From a checkpoint of a small transformer trained on Wikipedia: MLP 576 GeGLU, rotary positions.
MLP neurons of a small language model. Each row is named by its layer, matrix (gate and up: input weights; down: output weights) and neuron, and shows model dimensions 80-207. Each number is 500 + 50 x the weight over its row's rms, rounded and kept within 0 to 999. Numbers have three digits each. A neuron's up and down rows have the sign that makes its largest values positive.
Before each neuron's rows, "fires in" lists the words (lower case) most often at its 100 highest values on Wikipedia text that the model never trained on.

fires in: "november", "october", "december", "august", "may"
L5.gate575:467530476547536452573541541501458518572516457461466518463497522496523511557484498491451503423478498524458536423540464548527536475527495484499635452412488540542537407422496470565520469521438493461563552538500469470615479503504555574450461470489569555472461520597409585471391508459555475571485559464589489479543491525523538511443474571551586488424458575541484499569564514473542505433537
L5.up575:428539527569480503497558498523426527458420448514475474428533534398475422525486483438471519453493473441454503433455439382585539523504468461503524556522539492442564496443518421443488499424474526492502481554537529527493529470490537500491616447535508563496474556568429537602489506435520468544594513456444493448568552535600496492473495438555458518481567584592554540482504459569532452471482
L5.down575:478526513535511504541452479502582476512542436505423558490430505589366456448475447505459420520498468510495519574414563550429425431491473442500555479540554428467464471550521691469459477532446513477477481443514453544490504535553483529534496512506477482500484413331574427524583528490487411580547519527466539561563528515458548427586472477458519522562593521574493537427561571495551532587469

fires in: "the", "as", "its", "whose", "a", "some"
L4.gate279:450522508478472465518473515489528540510556502522486420513485554506533480658496549506511501470463382565578491547592595425509552460431504499521474477413473547471437527483559564493494503485508526443463606502459502487537445432404500476501403497499447490594507541466526564591533512530507461431458461431541471473503477455632527493418563596499456563446449466523518583499601470635443478418504
L4.up279:505512477416375479473515497541500511402474538516468456544481584561554494506482575598452396476478454528521518598515588485568542501622489560507542483446478498540551528438478498612501472469529464556546461538456471524479480553503589518447489442387581525456527505465543474499581517488468494479601432502658424386506523460370521414481546495547476449582496481527482477506503510539412500382599
L4.down279:542491473469526520578548634545428492398570481448500525460412443457522501425543546574469534502476450475477573585544538484521444541503467510532571516508455485411441546526476454512492449556527450433562472494473572597484571482450535474483556427474525508496542451439507557515573521470507529530500503529479536426555461538492454529446429527494308486438609520523431489517464502479520435532471

fires in: "after", "october", "december", "february", "november", "january"
L7.gate165:452504536435494485544489557473542530532482472501488541500520469541564497539482449414405548498497523498444505464548442540484555541520488482564472468515550475511454546423513487531424491412443545473533396548516442460448486397455419472472538568518473570432457499523533479544473555484472503594499508580523504503487545478533545434465555493584515516430510586591535459512387504539401388451427
L7.up165:492548510549556616489493495519571437629437490451516484467497429356532436566514537459498500523478434520512523421431563501443542481487454471559550434514522428540473409511505480452524507416446416528593571524406568447426484478503583567478512448507523421596593480538519450539639465507573441567523460476597422428411484525440597403486491475510453508488496482598556476516482475497460601518470
L7.down165:540468532560507461610529466506513563422444441455477539495505588529505513547488558455501545561521442541446474454583461515480470542524389461514461566512545575447476455482457495514380493433462500535506499542468475551532531474421392446359498437510461407375482437618504537501490486492469472527562444439467549508585460528466464517517512485452515615491549564572472482547474568449537422517524

fires in: "and", "the"
L7.gate167:536530476448484498488399576522520566479527393520499531502448453557551599547479507555514463481466546481559485517457539518505601475491523539515561491412485343489509534550522457528507533466541500417574501518492400538512377426416483523531458444562527413579557528541470537502458511377489457456502485537474506445490470513476504585462574535514424521490562467527520509611490430526541538527529
L7.up167:491552464503454589575533509525425391494493460453543558583538503486422581504563540486505545519511371420552572611451480542453500457458500470522522445531465566549454477461515513558452487536420435526509462514537526514478634498459482539550417485535512429509438494500553461562541560491456432653546513433501524411525528452450569577537462495522475486411426511516442496466554532541576548466446
L7.down167:536507557500535469502524550519509451599532561570522556445514543483504483386481394421586474555481506462451505541400537479555551522351463503557450459437466489486501478525549411476444513435465487482475567551425564449484461442553570509476551518462456565580503506509472539529498444542400454522522556586469501503580534462498508419455475494489521585437541489494510606546463424592527489555558

fires in: "in", "by"
L3.gate210:472468502504458503487491542581534425597449481570541554508526444522544517522535446620405546379553482462520490611471507497500545484446452488520508463473529581417521431377550531516471469518587407450520508482487439514554446530530538491543517497613533548422443477520457475470605431491467499481575500500574490542504557435503491463550458578504485458460443506588507455489501404572461474490459
L3.up210:499538509479574553512525571564408509526497422435502504494476438478439584597486529504421435499469501511494470514507542512424495364495445476508461552492473423540492478564434475498530489485578474480543497533455414426397398573505486488503542564437531477440475404555517353527490473430564524486470584607508505479467510489404563482355470516508542570524541556526410570475568518527466506426485
L3.down210:444484501536470561510546688438468515539488536488493549456468457512483510561532572548449482448507452460529445567568575567485497468573519524452432534442477443502597446428498551539490561388468493466554576554580467462461471490547613406522519569500530551480534501625567466567526445492534468417546546545477476466506580493517444448441525474526477543482565411457407462485601382516529511484498

fires in: "national", "roman", "former", "german", "germany"
L3.gate433:530479498559365525481482561487464518510489438464555510477462506539680505580492465525569457476450497515548540494447517438505424436574499418396483547525539467465428490542461535550536409468478473468561492457480476513413551480591494564394475488530413454478476563515508566400495527515524459559463553404436489507513441428498498406490622502480633492436518511539476446495545553493526458503595
L3.up433:594512522471552517422463385488435548501422513402533535552490622484528435467493510458436468455485562546510587481502475570484510563456532480467552581537505565492630558562529489532593524540475477547490460500470487516549514457479444495581415541350469546540494487429487467492577505498570493452518443507520478462448562537476498471560560520540359454475495448587434541552653504421552469564464
L3.down433:476516435427529516523547587460444510527524516469523568612501493457568470479418451458443477503495494527540523414423465452491507459557572534513525552513513494538449505565492538468575540444430457513541519580531581475551549408508489577496521418532466527497447475461486510502560516452477410513485588413482483498477473513425447441451565540498480474553551428424398381500516604562569524472516

fires in: "and", "she", "he", "they", "who"
L4.gate566:447409436444516518548506483512618431410528586497482513538496502541484478635521506518502519453520451501546529484507506536472544492443544562407489503483427423635496552585532526504529510450506477365487573505535535544422605452506512499554485446505471570514517490578539415498554451467550510590550523552495419430441576440475541476396531494512420494543520527478469431437614464535437469482523
L4.up566:492470438517619487524510490508538361519526601512525506400483502494479486522479509492458533395498525529443476552492522524499450494459545593521501386398496549454484537499522486480453580401556495507436505423476447445495519495486537473493485497378554598484473502569544408554541536533462553499489543489522391522557505498466505583543469476547487455487509477526602532484503515500498516508428
L4.down566:533494415461540504475493536463495451410536541485490505527524448533616497472482492507471557447510514482537464485564531617615531529578498438452440563559487416510514467410558582479512486464462550525557418440519509531461438472505476442440486528410474498589526430627468433594506554433471493518438548486560492546514540462458497528450450557531360445471437419453609538532444509448477521556485

fires in: "february", "november", "january", "august", "july"
L2.gate464:471566552472495582585499526505557501457447511492401384469509482567568440535505494484455439514523527485448390405529514600554473547560440469565485567440601525445542481463594399466506492404461498541475509543527572417518461516531450509529533602548484517474554509505462467590504544374429400498454602445546478521499528490513500544494509489538501567492444523572500467445543489497545457484457
L2.up464:570496509500440506606561405482499489413495553518507521514571470556542450568446447574542571497514466554472539531538546568502572521512510547554553496444521506496436474467507523444497495389477501507552470508526527445568515506542569545465520484524434564435467576549459529523526526420443574501509500313465576562523413448608542505568492468513532507496578472554613462527411480593500417519446
L2.down464:584569593506516522465483486478526524447431449528412446521534487500569372484442456507452448487489544510553443404508498548516517509540486441510628488429639479521547415492547447455537475336541483550496482516517568409468474528497461584472511494567457520442518492634513516530459500446565462486469520406499454534519564487483447478499489441547451601493473451595497505398465479498504519430477

fires in: "had", "was", "and", "origin", "or", "were"
L7.gate260:476482473512523553544535555507527485535581494402551556507442499411537410569521499426593563500441475515481479485467510501481534446443562537519522461538474479439421571426592546588455474478423534476556409435578547551457452474525504513431441447563551561508576486492452552443541514518453459565495448455449460450466551572501553413483518565563474417519510456531516529578586638463527395503517
L7.up260:511469531543448567448486527486498534419538550522493503471545385578376575521530477507461537600563491514521495476487481399551532536518504507527559466479417587524572495452462493544557452562603508504550486493441500491544497483438564535470465560518564488580505489494576440474580405471545446529494469520479574496508553514523543419398544548492409543507463367492528613593504466421494480462374
L7.down260:471438530516509436436502527480513585502489550499419441434451465498551458525470497522559474542572523490498477515572551568613457574427558551524514368468366481517448509470508541486459598460380532536506546377567513516460437465569544443511581554504398560553508553556467526446524432388484512485411444576475509516401503445515497418485469469535484542424530590447453475565555529526468510499511

fires in: "german", "british", "germany", "once", "scottish", "russian"
L4.gate371:588603459482525546492483534492534512568495428431538582584489561471435594498473504490519531449545458412444480530405481465469470489540365464494508451502511512531510479503501527572500564465477542452591469493467481482503558516493535512567494572615521415400393488416527580480510530473540465488428434517444510539438453465557517534422479478363505449524644473455480476572477563500523423468491
L4.up371:513564464558526529504393590530519482503528531442463506531442496446406407443453632564377502507569502569527436495559449436474484438548467549516529501521525527470507535550534440481458495460518528474401488515464576483496438586563538476442473475536474466529472524418418567588429410513538548460398460532442483551600600515469475536459560546499512432436515506599595423539484550438482453538423
L4.down371:570561438539497502498506518533414468535484483528479488499501484549516483520458505513486476478523493499469517499535570492521563470472628450461486521534543540525432477517548392455616362456475511528502585484592434606458443453347435594542518470560564508545493485597524522467501493579516500530482501469522409345543484561535521537545544506424515405486495558546372464538451536489436564477439

fires in: "of", "on"
L7.gate231:463414526472433520502555536518529490570608481591543433540501458457520511588537443458419528401457493428488507435526543516550588512529454563445584529434469477514511597487560564497530425509544503434531510516460408532559524503469511475438536506611510495627425528487497506423517451432468410452510537539492602526517509461457488405476541544448395448395528446454594532494494505572466487520501
L7.up231:480372518478436472542490491526388488530619520496472552537517408445510514523514470450594485507510454511383530488451486537531547559482502535641512519510565613443493623466512503463477536530568570532481462427529516650476472493589544498542462529430473460489496532485458544510535426509541470517461503418526565399527426493533562532533507499502448504460550559564516512512524463529502498476401
L7.down231:517528469513452537514464546466450538422529510564511464487532492469502484416520450425443522528402514575426463456460416509506465500441538541555529455363502557463447458550545446563451445565359462511624569426564458587529420449546502544467552502476489585546419497510471515465559392515496521506513421482455529505483468470570593448556493524586534534494530506438461491553482473460483518511457

fires in: "of", "order", "itself"
L4.gate95:454642531466494572548452530594527469560452450487620441494635385536496620518448571464524611529435439511453488443512488399518505476475454492527451476484478445452480499531586495506472485569445507447502468541446476523494442560534639533548493495480446571573477529532431461519478600480584477551489565460476525471514485514488531461411541500467511500434495442559520509507474523453531507464454
L4.up95:466450523512453490400486494462493432577562510528549434476531476548569582547556482443482501539482616471519516434496513518493441481501401559543528413493572550452468494531426488394452560492581525471487502512477434476502489524498454496491556502507445429495496491536486445537479582531494550440455482483502494513632507499489551450495432457390492529495507487490511442551522609592557485502442
L4.down95:459484498639503488561479569406545472497420523497513486566453427531513463467490474603521481459485534554553552485487424497520430493487566494458519436592582519590485557547427461484451481551435513425611530511454550527504573463475489444536403534431558471440578553544510483469442438480547586525469530606526500551482455461550566517541492575468429448499541527522296489445613394506512476477468

fires in: "he", "she", "they", "cultural", "by"
L4.gate415:463508493450461616535426467457464488566509510459502526468430550438552504543500553423445545420510480408519514564603576516535479611485517522489448404455504473565476541439525647446477514492523445497512548396533580569528529527591556478465514502532436517461542520450529463527529528476462527423493492439534443467413479488447470481508474534464504520456512497556484456423565405559495458539465
L4.up415:443531527523523529650448517616452464439437520478502499537479461474502501561526560498474479529464477564427433584502487480504522389491546587463496453472433557446432531468541419519504498458566511525472492567534498569504488537473491500510391528484518359474480527485510428588552463423568514541569469456476440424486518467396423484596458567518442524575396470483525481466543540474517546591474
L4.down415:445545495487548435509527648462499493495513451562502546435515499482450555470499523466502584495515411507430485522475460489541465593487476544497532502494429483489592415517477481517404479484481546520496486457417453537467484463387466508516544496605496486429472525476499448513484432558523528487460531610441517599505579539499561607429475525481543587533573541469508552537449571538561542441461

fires in: "or", "decision", "origin", "decided", "agreement"
L2.gate336:586422474386455495436534506463575453506535545535498577520523479510563468545596402546578514491557496522460582562458513571487450487544572474478415520612481431481490529497466485540536497447485426577542386542504441551446531514480455494540552551587466520589597551470562530402546570530418399578583455521504469469469471502574446500510514481505463544460439472404590445476513487466517410487494
L2.up336:572528608517508513438494480533460543477581534434530508481512468387503509463478523475550457544513496483471454602537483583516378464513385439512552434520530450503516524565504446517578525546528568524423375536487480463566556463461539471474486501464556470499523451510698425490487484496432492458451562475491547534506555514471468416472483487498562523347583581443507493422519629521411542544528
L2.down336:444493493517439520406410465448492510423449575489487498460503540480502489468654444495480480569505483530500499420629519536505460610484543575487502498579539456540599505492487577573520517503596527456496502496467453531572513459457508488434478481426559487547509450449526391461511510524456403444500441382458503491411543495466533487484533499510456497372539464544517498530491572488455515555517

fires in: "he", "she"
L4.gate348:380529457500501596523399522572560486530484551474494407490528478496418514561509545483439494415459450531542511517525519465441597544412549521446507440375414526517456550523569501496464498466507493483524500450420478472626490511437506462512490457525560535516554456464496480478588569587468492424517483414623451439485538546565497547570513546533439513448472547473429528572550501522438402515555
L4.up348:505413593515482543494524559517549458502470524483530517567566493526405553510424589360459557419555437534390394542455584503528476522488594480497538517502474419520406514508475488547557560433542532603456555501486462454575484488491501509498513463447588492442543513477539460507479554486481448510548514523501426540477535586444535455543489403561513487481468462525533441501477518505530535440588
L4.down348:504514595475504525574515558489558450479481499559447517537437500518493472524437531433507512560538533479477484440533559550503563484460563501501459471488522439547490512513517520502503566488532511516464568564611493509537503524468512491475442487462530486496561550454538426483478567461515508537489527431493390504453528520526478526524494362515454467462513401469339466493510540495478379522462